Weights of a small transformer language model.
Size: 10 layers, 7 heads of 64, vocabulary 2048.
Architecture: RMSNorm before each block, rotary positions, no biases in attention or MLP, untied embeddings.
MLP neurons of a small language model. Each row is named by its layer, matrix (gate and up: input weights) and neuron, and shows model dimensions 149-297. Each number is 128 + 32 x the weight over its row's rms, rounded and kept within 0 to 255. Numbers have three digits each. A neuron's up and down rows have the sign that makes its largest values positive.
A block is one neuron, or neurons of one layer that tend to fire together. After each block is what it responds to, as a language model described it from the Wikipedia text at the highest values.

L3.gate157:131092127122114109153153053112096123116176138147132150134163120093103158089073079086106146187191175158129156128163108122130124135111100126107134067124188124150192156157110096183109144042094121096099107147129078086077142096071114131144158141118128160114142143176155157171149116086164135196092178043148150115120146115135126098188109119181131108160081133122210177157184189156125128161174117149145085151178148094058093099085162100118168092094119110074
L3.up157:100086208145167122183149084141174102101138141149140095058099054130146132126059140100143179154168146134186143054160101093170112057196146120156101128136130158111211155114115154203193173087158086070093101162162143108180193127069116103158078193160093163158118092150109112126095133091158150152074107141134097119098144170168197131101118140174114109093075130089167108133066147125057134136132135105135119175091147116098131137104133113114146079103162105096
L3.gate202:172080162148111119142094123053111062065141124131188120152071063158132135096136119149170090152150123217128121169170089110110136167170119163111082110143132095079210119152151115106162114104115113150122076135132165104107163159152128079085145115098100140148127171159141100083078105127094163089187129151113121199144132185113081137137188107117139142147150141122103138142119123134149183091052127128127170174114158084149094114149145063090114098203186124128
L3.up202:174147123159152162157115090118135130076159124167138148151172061134148079166059083184073150143164093182106189167094108156117194117093125136115105176131147114109132115144095094168106165140124064147167167089170074115102086152184116154083105125167123135126108215095117132060122121125141143131093158159109121126140103097101146098118130170127130087114121095068144120120106096111132116138100124082103142128115070142140089137119150156121099070122144105163
L3.gate402:114079128099118163131160162105159089130131142179131149122132163082129120119120105092080072137119143129170139093122114208127120156102088084072084141136135158121091103111107139112126154132150113133145104119154187110085152137143084122141172071126138116182098205132165115147156124196106140135128115169143185109070171108109121111153143127156154098079165107182056120162145085129140127141078153165148160108160169104137065130124130098115194164155121150125
L3.up402:075096159104137119202119145119141094138092132099095079124104145149108125155066082160108129128143125092151165147138156168135079121142154191055176085099126122122197102132100048108137213142149087176153128151125102153083123119060167144133162121114081138143165128121100183182178097134055070114148177070151098074139153092127114169117165087104132159111104116132115121148100163113152131053142130166132122117129132139135160146180121126134107107066138172145
L3.gate418:102131132155105144132124118126135102116130124134162139129120079116091109109135139114086156122217153135101158145075126162140104120142146138092153123109100099124206121156168084082139118130140122148135084125143107109138132137119084179119148132091132157104072132074147115184169168155139058143156109096159148072073162114110137103075096142111083150155103156124107125183099151087125076116108116094170106069112099161132094142146181130129099142140179177132
L3.up418:099165178154110106134142132139204131131166135099122148187135087079040161129089058097151130171123117125105105137181118105140134147110131170123105152148133116119132132104155116061136100148145118154134156143171200140109138163162078141108147194152157138168153134198109095125124158160151139108140081151128100199181137169138091128141158142110086129118159142180033147127094108104141116157151068166120161114160119134095083146120148186111177131158154136165
L3.gate478:149112171097123127173108162192134137117098095114136087112113142148126116138166139100151144129124117081152127169195120106131107118081179135022141119156143140103077174175143122161119120110181116125156122157108140158146143149121124125158170130114090124129148095138093111121168092121116170131105167125180079140155171193126115119073159145071111129105120143154134075167117195116104149093100142146132101167109130123077148114123143230148106114146115139155
L3.up478:198094153143102112170142114102161157068109091118107156131075166158139087127142140144140147168143165152119087156074174163142114190195174031137182121127130118107127137151125161155128115137114179081172117155118147114111100184170115100187161120123188135174101112177146150153157185123120094115161130143119083084097091125192128143137140159163101133096096097127080172130116161135166145126102100117091137107080152102113123082065157139119107137094040203140
L3.gate660:133103149153110158097155112091089136154134126125144190140175169121147149190128127182082074140152097170175165114101134138156140166123092156105071108169104070182130113203176101169148127066126088084083104184140148102084131189132101090152123123163111146129190078111121120161129132180163135154166161122143079125156062033150141159109123115131091122126092117130144103148113092117138180167096105146089078151128120146138061129098115085156152112090097128111
L3.up660:151127114125102183152161103118133147087136107128116118117085109067062116032130163154099154121072071141118158102178120138099086097108128130166066160104074128079178160091189128193107132093087067108157131153160022144067131193065129121066106151138107146132129092089124125089164148098101107090146143156095091166098081108130157140202061118114116156132172160174097137177110103101158122167161112106187134090119106085152121127157144089139092071102126158116
L3.gate728:159142170111175112081091099102124110055164098178071165146131146127088095100163122169147133075090104129172120092126140178144128114137098106168104154081138081133134137123067173154166147139120143145178111152125078138179176125171150089130153145106160129091178087043114129127060124133108124182070114123158177157113085108151157136173141148091120161116109134164079198188152150127110137126124158070112125072135127084135158172190131149134181185114186115130
L3.up728:054176145104112093108088115117093150053107156090175143138107086121138177128142117100125171121102143094084155120162111107070157112151097138157157162158114141137104159090136113132123173068189157103139117135131077145113140112115039140086103151083118127063090147118107180128111169116169141169139117060099119119151089149160145113067150100124096162222154164114179179145138148132107145096132154125111141100104124144085160172130117164156075108115134153120
L3.gate899:158132228160131155143164114138158176064094097189150087194103101120144105159086091128148155145077172131141121126134074078147110134115076097110186119115133168112148114147184147191144111151169108050081136161114157152105106156170119156099113142118110138177128153149179093164038148148192067154142148075115107115149088204146090160132092132171089150096144134163155109126063115146084119120122119142075134131115181101132093143168205146108132174177124124132
L3.up899:141144145116152091130133105101155150118076197101115068102151111160135148148078094163113100131099160179161101102103085155202129146153126150114151108115167170154113163140123112153127136177167140162151155140086138182128132196137103164115081126138055181119128109094120119103113094100136125116096132156130139178087177129131118161190143094162066104111190154156103162133117119122152107099148052109122104108093208135147098084141174147087167124071124147165
Responds to: Verb-completing suffix pieces

L7.gate34:098099169104151121080046130107128169117128234123076105191137127120150150135155102154093153171083115121117158139118171150141153049110140086120016156156099166132138145124126168133141094166105111078139135129153180136136142113125059090123080125085119103090186152138140159164099171148107071064138116086114167058164154095127151131148100168137125155127096095155107107147100090076102079129128144160103112125138165111094120149128107068109114053146120178172
L7.up34:086169124110127123097117167086127123074143108160099104184099155122132113073100116143134169123172153040140004125126123171155138107135181136099152141127094132116174186134128159156178134111136167128116148137097168095122137132154087112164104159079133133117070173113138125154149167102231151110080121101124145152143103121119192166149113177111082162103131122167081110178140132127108093128126126117114074138147055165117130165162105059144112184176178116184
L7.gate210:146182033123116075140153085188159122094149101113134111128093112178114114141121112119107153122143123118054074172121182158133117181147144131094120116123161102117133191156128018110114142201141147126120137085131136142169142098133163103170057119119170174112160080201160106137090158124122111103104062096162081141133114103109117129180104118140068119122196151138139102165158138176139149081123149098117101122117217141125129103144190116110159145101201079105
L7.up210:146118134057072125121081168112176120087132211156124146131079093081084058076095103161118124090110122190097115117131158151148161189076150115107142133093071115140146126062152121102114102129158119094091136191116128086177147130120125135148130091119133100155174125102103095179159080151172066218130099086098148026114161114087102154082117131146105169110161165154100100117143189155179118132131110131146159120105113107087137147150108123105154126132120120063
L7.gate477:115160123114143074134135075091131146119110120176131193159137074130129153172104092196062109147171121192131048060138126127096080128159114147156184070112131135065090148165079157126124140165112116053115120109080049094101198135102154186175085086067129143155159106115135052160164177135123045107132102079130160159145131155060070085157154138140113072102137091089173124185121142114107142098157104185124180172174152130114082117179140130130114144167175117082
L7.up477:150125112143078113088206146140121130075109147119144102124054155097148172104073119130133101175100121126135110173146105090059169162152167148152092122094165105108120196143119117117184133129091091079117134112120094148083167132145085081144061157168118125144144196202094120112206111166170063141135098087092109099118073112101154042149120146129195153105164097067084136130099145160133162110151106150121123077126152136133164082120171121153158133157216149168
L7.gate604:184144125110104083151122134140161066147110138133140128150142106072082095125131196144133126175116130221116138093126114089105079126157118129142152064131082120181096168174172113117110156126093199133113123152045105158157162119143134100117136104136113148084068112196139129138161107183134202172158128150129126111143154078073154063116127086125133144173117171086161062150093171078196135163126155164124106154095144105144083095140136173126130107105117159130
L7.up604:103116110094117122112090138156139096141122132166188152137134168098187140146104166105138065152095088166128100070154154166143105060149215138192121145110156110084074105106141163128188145129108136112099137136132147180176119111131178077068129138105115178099129121194179059084132147164137136122137138133129113133072139116131115106120157139139093055173095197090167136124101120138128063115130163144127101116142121119122152146081122178113146137090114120102
L7.gate720:153123144089115151148108123112177126151156144182166127131147109151125103154172160179125156148139114130065147127143153095063151070081104144149151152139115106162127127166078184119115135183100092117150159129187160114180186135165099150034171179078077127102099086160093118147196128163153136144119173069115090161176113112114109206133081100114146132108130137112107118088075126107133147159107131084096181135119146142085149134160076108149130164101112193100
L7.up720:140200117127126086112152139125159177189151090161123146090119206164139184139131155122113095154128197190144096172144158189109137134150147145177131115185128116125145126178129140129134173153116147149094181098128104130177155159075166132129136132104173111116125126167095145131074136152151179145136129149119113152177151124149089136156081125183096125150165185155131147121110099058178078136084100129145121149142150126132179153044116143134138131161172188134
L7.gate956:147101144080110147152109135152144143104130047183090131103111154040112093109133123110109102170068116144100132095100137119186096116120096176179125107113139107129152112152172085127136154179162137145113147058156104102171114147106121106181084104131132119125082165146158143098137124089133137115090099114132135079139091125053053153143151172133119150116143103131170141125179149104173111113168147165137104155117146123124089077161062130158148118137170092140
L7.up956:178085128089103154134118134170127157140156125153093147101077132101128115160093159163099102123053130167125116078178147160165123149126189110153148154168141174123087097131143128103163114104145124151141116140098131148114123058102144038145075148112104130191189149172105132115167088180155134218103058139118104097128078120109141116127122152197136119147152108163104164169144113140117087131152156204105103052165149112038145073153133090084067128120166145095
L7.gate982:091127097202114114137126154098102213122133148133172089117088088136130105182160146120171143117099070173141179130108130126089090152124098119134157123114170087108124153120074068104127158182088152086102168114083108046047139148124137189132141112104132108129154156076170102123183096133171103104191124042074130117124073075101142164172138121090093157101112151074097123125130120159094162125104143127092141145130088156100105125055144146175097135102130110126
L7.up982:140157103138144129183136137080116134181093159139126103146200103093138120179160172035077166149139133159140099132154119067096159104125213164106075113095176125120115132131158129153092105138161169165117133168175071155093123164066186163145152112134082135115132083139183108146154138147153153098078109112116153180105145137123110139127159097109142158124101179134122091130103112142143117130161118165108211136112129120082152139175078081194145124068121136170
L7.gate1002:073119118142070124063151140102144106102101098121110203098201113138129090187139164163142136118126101119145084091145113111124074142157139136153097141107128195114166140131090147141056130103155162095107121114145140069166140162144175086142101156105146152178178113171182136093150128106089099169130125123134172117206098118108164106104095158166106121158191152097105169046072184111159140115118137094110073119144137103118076130089166130133130110183170135148
L7.up1002:106121154182158187058126120127110096112136147136117125113152134121131114106107211166143125110161126137134113080131152156176152200098152094119105125120105144113105168098123153101142158155102147079086128132103184158069111147122116130123124061141142157148096124133169095064203127095133061153147132101155104126157112177128108116120126063189089137106129139102112117095096209125143142121132147103075127154144130106104105083125181081155141125175138195187
Responds to: Word-initial split E

L7.gate213:187082154172104075109122096130200123087165182123098127112040102094166154149123161131113068128111047164155096115120131141150071146129175153190109134133128179114096165150105092141099122140134140115129109152122164144134163139096132140146059154122124177130143144130139147112146120138117170125101165134155129127090142191102123141036122160113091113186162189124076147224111184126091101083097147118118110148158141110095084115149082139140134124126159139137
L7.up213:116157119174059176123189084117127189082140108084158113107120107099112076114173169073155126100110127124059131078134202092070133098080132101138107167113098201134118142141118039136108085163098155110090096132135149149118187118140118140143174203099114067133169132110124139130131116093155086140080142154119161146111109145135041161108132120099132125146078143130089101188114127109148141131140134097203153092177092075156124130061163062153141061134176081146
L7.gate507:145131183116108058129097139084112125115135098095075122171133090112129117107110107134136072182074106103117102183119103136146172130188147073217172148173136087156124125114074176141085121116106115080112123101163104186117161116108094122158086118155071125102144091133125138166131114154104152164122132091167120124123169064106136173150138213140152144128069131124123067187147123137182117151144067128151083119128112076102062139173116167109118127117123146101
L7.up507:068110134147161155141151120144059092106178141153143131152142123130167101104107094107167111166066177112112130092136156203099142146116194114083123164099176158095129143135106078158179087185186173133107134091161107112147139179113071175074129121133169136147168149177113111075146166129109174149108137119139044096086115110113170127150080118179196132106129184166126142167099160151146133122149132152134099068153189132123142170156168171108136080107120125159
L7.gate583:122098158132205096165084207138153124192136178215132182233073096140049098090054128152154110139120176093078180137100100072121098121088137106128131110171071140068126109144153098089122139172115135105144117106174138116137133109079130128153099178099114094081069108096080098104154189133140046173102180096113054153106116062148103137164111173096091149139135151203163113111125087156119133106126185165122154111170119167160153114143150177148123162112128113176
L7.up583:129150164116109134097102130162141176079069111183115211166121069122179130095090178143114147085119105162135170166152089119136139148133137110134079123097178111116116142106140122142160174174172121112130109123103113157162148130146131119118131118119147063142080148129096094165091148145135107132176201127122105135156172138128154140111131158132160189146122094154136116080202118160091094115143081122103152160135119146153114158150110148154102075169091130142
L7.gate619:186075181086104119115148104160155171110162146142125154176073047192131120190123191104148137154148100165114138122138177140183097163152160169135196112135125140081096126146123153156122108101148143114151132123155137088074144196103132147143093128157114119091112121182106160156092115206108205128104122078153115099115112091158117115161127186126118064164171115141127076127150177085088145151158173146096072144124083091122092134122090162138155108161145167112
L7.up619:143096077113170081188102090105119145168170091129118145144157151095117107148081120076101097114116100147166099140125136167120172134155172090114115198124137161152118160193168131100162106124090191159204120187102094180066117146121099125121036102121134144149115073112162150139133073146062168167185158154202104131101135097189043141140125079100106122142149123125089082116179099137152141125119124151115115138118114106135178167131154176133095173134088127107
L7.gate637:147110167152144120127117097151154162158154058123136187139136156159077119104063112133137102129126146158179178140115058163131114199092113170166197113137143141076110152099152096173149126154131139109092122128140105153073133182153126126210091092182099177162144177123188122126142166138158183098122136108134081107120099141147127162086141104187122091159105115174150077113150167120108172079120127100086124088062175160128134092114160150091100142172125137150
L7.up637:076165090145095122090110129156134162087144116110132148132152098144155128119162089127156184094136139157130104135148150134109140162129113136119131084099124115139144179127067120140156115142103122141176150151158137148097148147192202185109167103143056086150131182145111093083178080162117149174109147125129118120155082119094189147121121125141107097097179127168134145091147113136176130114085070085146150183123087123100104127152117112115183113081132109093
L7.gate859:145146148143136117129139179107122185072162124156195163131148058143130155089135056162130104126166082120135053133158119143139100182139123118166163159175114097125149159155161068139123131159151195113130143150176124187152110158150153121151147151078111119170200119115138101090162117170124167078088172137077074191136147097085105146177103157155128084115141131096152122173190168146126117075130109119123179112159089135072182118163116172123112095120163139153
L7.up859:128139176099175152162103161148203128098162065172105133132148193083117136091087152102093178181111166148092138106099120167139126125076106105172120142106112162092133165169162114154188111084133139116068128141180134104120108166134126137136045079140084072150155112112107143103125069184099111107129144088160118094111099041140134125172098160097134184132140157137098100146110117119064204137127156112128173024141153160130122124159161148154137067097154116102
L7.gate925:138134093126130091151115111146128042095163124109116143142109108150149119121131120146102062191078123136125111157090151117167137152159108136178170127149165104140110132191101129146171090149164087106103130101174132152086182103118171153180112145177121076112121107134127164158109108142132153112150176110144131108103069104135129128124095200163130111142130133108061094071114186090158113157132167097102125141136097126107124115133128161149142153130090138136
L7.up925:175056103119128164164136173123132143177180140107107154060154113099186160174097119135104128178134094146152151158146118172106165182173124129139100141070162158075114128147089122151132118121124123092072100089169091150122099132114121130204109157120059080133128171177128202172134151091073145094107098119078107111042084116104160194162071134089140149149095090138096093161108164129151176167151115096090133124101119160137107143121093173143064168188129149166
L7.gate969:132089156147127163058186124140120121106097065146135180158177106191131123079116141161095164165116122135079133162135094198120088134214181111108115143140110096094161193146143098126094158126132139093167200021139108140130109185111189132095123134148056118075116112111098145140166147174120077103126133118074046172139150087093148084094081141026127140091143162132188123172191127085159093077116125103127088139136234119061119078141178141134139095158093136131
L7.up969:099157143105122082136068146151125102149089139150167164112104083107109157133147138136163153148128115114061079137080154076095100126163170160115171110119149101165184098132041128197112103148195087147116156112130087090155100116087139133131087132137118132147113143114117097050144136155121176100059111077072081152110128129107126097119156116153193093157062105153104103121155092134151125194134151090150112107113138117108112133158107107180144130141146155141
Responds to: Transitive action verbs

L3.gate62:088111156173061120162134143165103189163176112097097140116065139138096147171156089072136136126112103147128186054113147094179153179104109125122138131112133135125165129164182130123148082142085147098092110117091161120160201160144117080125180073110085112172117062113087142137054089106164163110128103073141143122157122094111136140155164180085138170090091157089099137126103105136145117165215122117109134199153114156124179177118096147148088083138126092129
L3.up62:147087098128139155138132185081135123173131152087108100111159098115130172112133140115190134143124147132119119127065130135138092089132117174138141141124103172197094105131167103118122170126132184080128088153108159182117178109112106017126086186143115159070151129161109135101117168149166095140152130114101090145088147137147109131113109164121150136126123095057127117136190131156180162181114194162146153170060142176125151168155184098116132138099171077144
L3.gate457:102077129107110117168184204070126102117136094161160063153158158093153099105097100124131099110159122094145139141171095090133087171144114118115106095149197149133071077088131151121153155118131097107131159138197138109195142148161138101152142146194102153084149158104041064102162115132162142111122098132100122144112144125156122111161122135145146118146106156108139130086107117140151104133112107140168127122112097103132123087131096173114087145124113129122
L3.up457:113095086098128181151154153102119112173081150088184144132100171121192098102087058086114124146137180117112185094088100101112163150094116150161126114114187140109157130130145148141224109191158086145097096100100093131151146191171131155086149163146186126123135164136160106098118097206102131102147161130069142128132053105130125157146151121111121163111101062155147158146113144185132116160107177095082125098108130125130136121147119135107128132143107108184
L3.gate472:085143119125152152119118146141101162081134136139136160171144157143111121120161113122116099161133172108146146151193115141103073122104070109142138165198120161062107103137163162174104129214133103105099131130164139092118118158130138090157152107150120128138145152180146136138103130105095177162090137124111135097134151156141180131127118146113175114103133027176204098147165160190122097132170212176128134130110141150116148081205124064096097150164128140112
L3.up472:080067135090136133132152130124117111134122107144189109094122133120102126167164126129193130125144126104090066198149083122175162118130109125096113185080094110150129196128147135119149152112151147126138108113156122143117104136136079080189083143143111139123143124165157129153111154129133186093127137110126152105060181118130130121168102122078101106085097079180152152113147108132184133189125198101119103177141159084120069126073141148185096141135086127154
L3.gate485:177107163126051131142079106108102127126155119219122180099151093104060191143111169135178159111087094146037133128160125231155160167143142138172154142172062143146156105160148160131160159095092123138130217088112117092150143077164093106058157133115117107116147124143122142135145150163051089059105098060127140136108165122129146161080185132125108158080119147165092125123114115078183163127095151198128122105137147120129086116145084122125119142168129113128
L3.up485:122129104149134130144073089137096165102080110176162138142125110107123196130182123052103161120151174135108126112126115166128158124132102140117142148154138117167079045154195161142118116086155105168050186153158150096107172142152113097130153131131089114137129073166134143116118118041108105112087159093119115170151170090151121098071110149179122142058161138121110145172099105154152160199127159109146135131166146134158147147165082106123097156137117178148
L3.gate487:121108114131164125147052163126074200085143183147157199101114152088129173093093131156133098124121177142077167138095078145106194166111145106133103082149147147065122119127110124135075118138158164117131138151130136124125143061146142213155142153106189139167122161086124141060128100161137097119191120130178173109111129085125137083086180161104149064146183117148138139148164067114126022121200123141126168128081130085128165187106115141138121150098089115200
L3.up487:128103120102094152140124074112149108144170129124163131088104139083161144161084155090154106129096107131088119112092149131093120146126147131137210153068118109091119078116198108181158117218086131132075153125103098112144119136163114106121100173100151112155084181149104136151149146125083133130124111161137145096132178105138081145126099127131148083138073179144117072139070155189096144152148153125143154022167133098097055089122086165067141090185126089084
L3.gate642:114103143154133113123158100159113145083129146114179051107101167091181136155179138146110088088096131115107137142173098087066126112094145166135139118110124193144143147115075131127140145187085121168124108139102098157088093092039226162140124137102067127099105137094161132146120124152150115103134163137100116119153138170112119092097165104138156081120127119102113081116166101193175087122102159147082126166107146143079165174177095147165086101140130161125
L3.up642:147125132111165121140101176120088182102078084110136191108081126144204149167117115158073148131171146121081115104123163053119059075106139106105108125099156091112084112138152086171160089142147120146109130138127028076185141124217167099058074135150149105175174159129168097089196099161120126137141093157150054084106132128179104083114111105143144080136135109120128117200165138103145157085159134159107130124086151118095136123158156088086099107109093135108
L3.gate858:116078074200108136099189118136153115135083160118146064123123119119132123119125135166049140146100134132160107139125097163141105131171152187169161152195175086147152115176180189070111123106170135102137187098093167116125125151132127152084117131120144136066151073130111095161080177137171161180147076138079149159122137216052124108126114151034083086105157080178106053120085143072138101174129120150134167145097122134145156155150163168121166176109195085086
L3.up858:120106086157112092176105186116144175155123134113102072106114090115142080146154117090180139083134131175114125153147123158162097151137135128129083118099130100131139074118100160078204161156132147129188148177120046128110151081089165092113120119149132168117086092130124118170137125149105114107082077126195110165143115199117104084108090083090186078109103133173071137177160155147112129108090099099099125111156133133205102149143109147143123081136110111127
L3.gate1059:145100134117139140109116103126138111091138196135144135148117103121105087153165155169115091103119174097098134136149172180108174141087126140124170104138065140113129173115146133214083162169084086065132109153120107128144157107145157141104088211072124160157112130198105086165131082076212138166167076096087184129172135140103122135107159152103120160106110099100097108140137166143127166121122124161123125205099099098169193120109202141131090119144139221143
L3.up1059:147116122118147129121114082121134154107157173114117101151144190131124137138125136101081107155137189148042097103155122124078105123120099135066158155138132119116130086084120097163138118135072134124086114170118114169113161093080124118142141090120156152191123069141121085166123165099127191111124149177086143118162155136149083113091092157162105059125181127119147145101101184140143098194153155119118104123129124132150164141063100106090129161126147208166
Responds to: Second word-piece fragment

L6.gate612:154106202154149114191107145096143170081116168081129141093169119126120158143116166183108138096130209144125213119129166119140046145191142131176158157130169031157179134217114162122123091101109067073126067036142185167077121124124123161115098136117108149127062104092148093120155114170153116145108123079126126100085121131164115138159089097143137165173180119120148127160125149084168136108103148104083095128096113163120162151120200191094138198123125161167
L6.up612:063107151156136094185096141173082117151079087115132182142146119145120155140136134168151121093098202183148183148134129161127100113098124077126117090113146131085114150148134125115086172110180123102116123085111119174156107154072160162092106167207095114156143119141155129152168126181124136082167097154121126146097163166157165092153102138152111093146126164133117114093116141164119143202174112108104104144078108048082112142085137188155057159147096144172
Responds to: Event-verb past endings